From a checkpoint of a small transformer trained on Wikipedia: vocabulary 8192, no biases in attention or MLP.
MLP neurons of a small language model. Each row is named by its layer, matrix (gate and up: input weights) and neuron, and shows model dimensions 112-239. Each number is 500 + 25 x the weight over its row's rms, rounded and kept within 0 to 999. Numbers have three digits each. A neuron's up and down rows have the sign that makes its largest values positive.
After each neuron's rows, "fires on" lists the tokens most often at its 100 highest values on Wikipedia text that the model never trained on; "fires in" lists the words (lower case) most often at its 100 highest values on Wikipedia text that the model never trained on.

L10.gate808:492479495527492462513483484519488527506496528502531488485509527492473454486524465507472508500503526465472452462449491474479481490530442441492533527503488527499503497503539513524509449480523522530499480475519509553525513472529473490516481490529498490475515469519514467504516534492498491487505463523472494517536472537492486528516468482513486519475483512487476533524491566444496530485505
L10.up808:481469520511506516525479501529475487518489498466463548483475526516512515472527508491453528486518490504547467530483487489514523482516508494489535494473496557544515486519508526542514491517526501480496479489462534510513523498547513534526457515513498494501482498507530497535523578459525465500537513476515455491485468507477457537555479499453519493504461515507456516499528502501503523530489
fires on: " per", " to", " a", " of", " for", " the"
fires in: "to", "a", "for", "of", "the", "perfect"

L7.gate84:485505543503513470535497481481527491474511450479517503511570508500473520472473493526513522507516493481486493513486515489492484472499481519484481513458513528494496450492497477500510515484476473515536508477472522479467511535502511464538487522480460508502508529519490513526513524487494471457485493478535509517498491497546559535451499454489512522555528498478505517524500502463467491531519
L7.up84:496476511502504483490496511505546524489511482498483500484527530526504527491477523536470483518499481494505506482487494463506480497481472513501465479488509481496489526501520510500498456484507499503487460446504514487506512510542467475463481489498489469510472527482453523512524508513509508482485490496519517531460489537518516526515476537507487531534479519484473501499464565546492508545508
fires on: " of", " to", " for", " from", " with"
fires in: "of", "to", "for", "from", "with"

L4.gate1070:486542484481497477536536526461482514521510496522568533541488463501491514508494526501480501504477483511537496543526492507474506468536483473550477539477511521504537508455455464445487512545490534494518486518519491511492481531483458526504470484476469533552510528459500520530500494485521544497506489527478502474516490467488497491545461525470469497474458491507503527553534479488466467518489
L4.up1070:487447533491470529470509487467538494476468488507448507527489514509456485484539446435520477502511517526474498491509495519491522518523528518466497503493496519474530542469512513525445518504511527512478483531539484516520484479522451530535471468473536493472508551514462505489504494463496476511519507500507514518512533507508513541511533498476469517483491551494484470535496472488540485477493
fires on: " to", "ing", " in", " of", " mi", " for"
fires in: "to", "in", "of", "for", "mice"

L4.gate811:451506496501438494537498486530477519530467498515514503482455499512479497504478543497482482485550511522461484497495453481485512507518513483488471487524503472557532497465502525485474533485495514529450499496460485512472457510495514514496482476593506471532488441522520505512489488499507482528493541503513500483530457530500526527498480486514502477519492495513502508473477543492489498539490
L4.up811:499506486504494527486478488508505464511520531513550497494488558513505478495491474476456489471463494483502448525494507522478512469511479524491519496534451549509513482520504482482476512514526531501534509473531469506520500501559480524492496497505496509505509507516509457545495505467454519523451472507529487498481455535521482501547498484498499461507425514521499490515502512524487524471517
fires on: " of", " what", " in", " by", " for"
fires in: "of", "what", "by", "in", "for"

L10.gate273:494453526515477521501516509468457467503514517536474492550461468471496518499493488490492511509499487476517498496480477485497500540501510476538509527506507499463511489465499502501556512495540511517499475544499500503500507502537508536484471500487489527462529521490488497459516485501521501539499496480470510501532499511480499524448520472526495525533493491544516523502499488446487536503527
L10.up273:475485521463470472532530510497491504506527554481507510468525540481506502507456481491503487527445518509537506525475519507515532466494549560527505471535495505500496492492480550497504489518485541511478500506494478517563486556496472485471442503464472532498507478505501490492496524519475485496478493515498501491492512497513508480466517471531540519442497525514492510520494546528530509516547
fires on: " on", " Far", " On", " along", " December", " March"
fires in: "on", "along", "december", "march"

L7.gate862:537518492469509482488525501533527548534506476542473509544489497502451519470513478573504539484484536485492545505539468510474508500486513495528481502465521485544551482506504530486544456486507488494515539505493480507516429541483492523460470511540475522479505521557509477513499482487511522541503545510475461535524445475524527516483490459507463467528468491458536496499546481549519497500511
L7.up862:487517518490481478537546503526512508496461460519509524489491546509490479448517535471497456502523504514486486504502494518512506502477478547573543517504553529560545527481562482504501512511532510499525504511460494506528492533547470509460491492554507479469511509502528527562527495533530515493466486515525526540514515500496543530535515544567522487436465496486502564522518542505531508475481
fires on: " years", " of", " seasons", " weeks", " in", " days"
fires in: "years", "of", "seasons", "weeks", "in", "days"

L10.gate526:508459501529493520486524492517470514491529475501498502507467532475499487556498502467520485491469502513501509495507505500504542509529446505501517473509545447483522492493450484481494492511524476483506447513478496478530536522546502524566540498498525481503489501508489508495470504499484498528495490485481510496497519495517499503518549516505452535487480514500512555507507515468488541506503
L10.up526:510482488484486508508482522496520530489519478496511493492517503540468506522502484485488513460487538484493500478506532506480553478506538493508487516497454523504495509517529508487507525463497508493556498515496514507502508504498480510498468509462429477454496524458485498490552536510514497504507492477473483537505538543519547477518546516503517527556512461491528504475547517526454513501522
fires on: " a", " two", " an", " three"
fires in: "a", "two", "an", "three", "four"

L7.gate1164:545490537475508501547473478546501531526498533519511507542481531509479457473494453487489511487517478474466523485490541507495506484518483548520520521475502523508562454506447483511496481502490484516480488486510516529516485537459526468507504507512495483509494468503498521505492498481495507503506499533507496472501496500526514494549496497468472504509474509524453532513514503476491493519520
L7.up1164:510509485471479494475521481490474512477489557499478488527538529564493480499491519510505526511467550517488489511516495518525531543515524505492509488524524513476505500476523521487478469527496497473458543489505516537499482502497478527461505467527486521479476494484513501523478488504509522522512544501491522522494467494474547459521473533491499511477468499512517563487512487500537497443500
fires on: " by", " a", " with", " any", " using", " without"
fires in: "by", "a", "with", "any", "using", "without"

L14.gate84:493471546494489479527533479501499476546480484509475538476499503542527496464494521504471524478515483508493498516537545457499507496456468526506481514469465489492519503498478518500491495507529475483513540494517512469476516473511528527487494492489520522485496456469497485553436508495459562465494533524528486480508495498548473531511500513497493568534506501466473471495519487503480501515479
L14.up84:461485516555507536509504471477505514544471511489541549477554514517481498521494490484498480482518495506511482512491509551523511481500483496472489477521510503522484524487490496468536516494478518480510484483484517520476461476451495489517472561507508495495495529462521476494466498548523491514550515526520482483478507512518457535525515535493502510517512503481510518514521444506467480502462
fires on: " a", " the", " its"
fires in: "a", "the", "its"

L12.gate1192:548487491431525478484492489496493516454510515478490533496493470498504519511481515539447528520494512493479496513478486515514499490490490485503497496523539497504516490498480496517531466477493494515506507534494519475499506491490518538502502535485442487473429488526554478495506513491468511522503521513532523518456499515515472528470493499502452469475510530522501519512477453535471552523431
L12.up1192:500485548533465505516486517536515476530502493499479490530495438485428523483507503503497489507511502509510495532493447542533523510539509540541471500498516506516477457485513498475491482540509560504514524537499492512495520464502535489515545478490529500476448525509497506484441518503509461515481499521516515469468500468572496475503493467494489486472475471499480524468490516490480496536517
fires on: " an", "pp", "itar"
fires in: "an"

L7.gate396:484467517520484497472482532521454554471460537479467492491459471487492489463498522513443486492456445490510482460510537520466514468488508514510520432513531456519485530515535487510485459482537498534489466505452508499525480500477462501525512490470477495505516475537496505533510532527459504493512524494512479535462528553508495549510503513458523523509495495514500479477497497503515514493487
L7.up396:491508534485499517502533501464537491526517515543505470455516530508533544468520471474511454510536523514507446526457530493527511445517503513495487500482539477532509534484491520488472519494496506460501497553461480437484482532512485497521497528530526491507538497510496546483480491493502516499512497466468489458485544503553515537519505486496504470509531498517505536484535484468497495499539
fires on: " the", " a", " an", " to"
fires in: "the", "a", "an", "to"

L7.gate408:504527501521533531474506525510498479502483504488500491523514537530538558489482496476471498489492515506489479509505490454506520474489456506562478506543453492499509520502500495475514502520520484471499478483494485439466481509470546512508506496514516535467526517512517524489533471502489515542517498554557497464527507475555494499509548499486521498513496507528485477476492496526494517487477
L7.up408:519491497527507464479530520489509484503524530484491496514483525508493514479485493484484518468484494482464508476490494501498503429487457548566478499549477466490539542467514564479506493506549486493506504523495505455507460511479560508508510475503515495500525471531518532572517529503512522503499497531566472508508467532514522528525515533493532484513464485510493521497516512525471493492494
fires on: " the", " a", " it", " an", " he"
fires in: "the", "a", "it", "he"

L4.gate741:462572468470493499490525518481515471540496529533495481506509525508531512486509491521479518532503471482505446511501498511478514515503480550526531506521528488510503483493501509453486480485523540519489504501503480501544551530498504483476507531513477509498584508473496502489514414532515478476453503500483503498473538486467497504482543505500491488509539483513568515507497512484483501468468
L4.up741:562511535465546533457456491504526508519456508524501509483526482446505537513482505493530522479490526538439528506508527504526477510451509519479450471520508527504501502508562512506491534503489515492500499445468489494514465489509528520498507503478464448514501501483532491491470505544507506465494475465497541469496495565554445509490483507521524520448495517468493485471526459518540479506502
fires on: " of", " club", " new", " company"
fires in: "of", "club", "new", "company"

L7.gate742:534473517489463470501517487494503485491502497474454479476516510530495526511485500467485520522476458535482518507509525484490501485525505503491498499483478466483490539497525488577481458514533511476500488505487549518480500526469485519508516489514529491537476490492494498492504539498512530520528475474498528475512510453529475478499461498467517520537544542455470498470500510512515499490547
L7.up742:470495496532462508520487507484504515487546471502444450512538498517488553529510498459500486497498467513502489523479515486496487440523496488492495526478487489476477514508492462511479466469487508528493529499498527501506458510515527486509478535506496518527496494466541504529484501492516512503530491504513480509500502476545450493503462511501517478535523482527496510510487542521508519491521
fires on: " to", " the", " of", "Following", " by", " Following"
fires in: "to", "the", "following", "of", "by"

L7.gate938:494478490505472519499481508487504516547486533458461536507488489529486483451492511488461513490506464517447526481462513493546507548535500516470515506499491505525471498489504538465490492466459482516488512490490510489531488518507529502516511528524518526470496480519506517502507469550464504514473490536475473491443521474464534515480494519499485539479507546514478552522478479490489494521501
L7.up938:483486496446480503461513529486530524546477515481485542455526517525528502511464503523463485498507508496500479520479510480551490530503517521481486456522522533504514500491482536504518486483483487502487513500491498518504490501545497481490510536494470508516483503511498511503538496510490449476494509537507491501480518512506492479541485521518508535508467501510497490496499548470511468503511
fires on: " by", " of", " on"
fires in: "by", "of", "on"

L7.gate1095:487492505483485556520475496444480526498525528527528541509493503528474493495475511524475471553466539505468574512438490486498522496473506508503458473536511520525496500468502497498490492513486516493524475468474535512554483510514561521504456513493542464496504509500504457504485471533498511507500491492526495495508493514472516449529496514525482491552529491499528447464515543532510515511458
L7.up1095:477533518483501509491513430480468541526509519495524528510505515495489482494487477542462432487465499485504543510483491502518527508495479509516471493501462500500488508512522495475502468524505512510528506501532459508516475515512494490491530504475502511466473511524465499472525469499465475489501505472534490527487516503497509497559484508521498491487527472514510483458497558475518540489432
fires on: " of", " the"
fires in: "of", "the"

L7.gate482:498532436482542519472531508509486510476519493508513488489506492511510513515493508535517463519508498470481469466479531558530516498505474499489457536447504491473547530514507527526499489530512459487517508506489489512539505514512472548530482537468523485487498500517531463524455479508482505519510494497510517505517520482546491533487470520575474521495487499502514553454488495493524487470521
L7.up482:535504454436474493522548514519496475456499465481497531499499495531512502518500487532519449511489505506507498509514477509510479486492532507498487519518502500516487571503501493506476447509458494458496488503508513473520472519467416516467521474458483493494438508481505526553487481519522489487506527519510488539536482515495507451531530499552470534516510478482527502461495516525505502471508
fires on: " a", " an"
fires in: "a", "an"

L7.gate1062:518486493504496483487487547497499518514548534522483502469468465510510500525522520519495528479481489497500484473468483537479520499500512471483548512530506513488506502514478488480519486510502486537540496489488479505538481484468446552523478507491491455462458516506549513491508525477471495500503528479545485511484462464473446497506476482482482506524492488463485537496541513500482563484513
L7.up1062:520477521546499460481483497532494492455471505488484488487479509470541556515490557487523476492490512469427528453489560509549479494532486525493518504527466476531483486464519484530454505467517452492555548510493522493497493535484506474474502515502515537489481515484468476467464498525511488524512536549481521513495480506471476494543491506497479512533478501514446489480481529540513473527502
fires on: " a", " an"
fires in: "a", "an"

L10.gate31:502467469496472501465509481492526522537471516499466476502543555533486538539505486497511532483511433492480491506542473492497498480545475488524486503505511506510546496473515526489476539470492519474508483466483505521526487499515513504541502503480488515471451529451475530483496499509547487471534502515534494473491510535455454465541502525499528493477511520545515533475472527488481519481487
L10.up31:522514524475520503493503494526536498480516517484484547503527515546580526454458495516466546466493475510469472499538511504471523491512462520518489499508515503473454513502521516505488515489471481496546500476447528522489515499467508486493521556497549490515494477496490490568490517492507488530486509497490518520537499510448492481519491529492519508481545501516510512478542459504478534484490
fires on: " The", "The", " the", "the"
fires in: "the"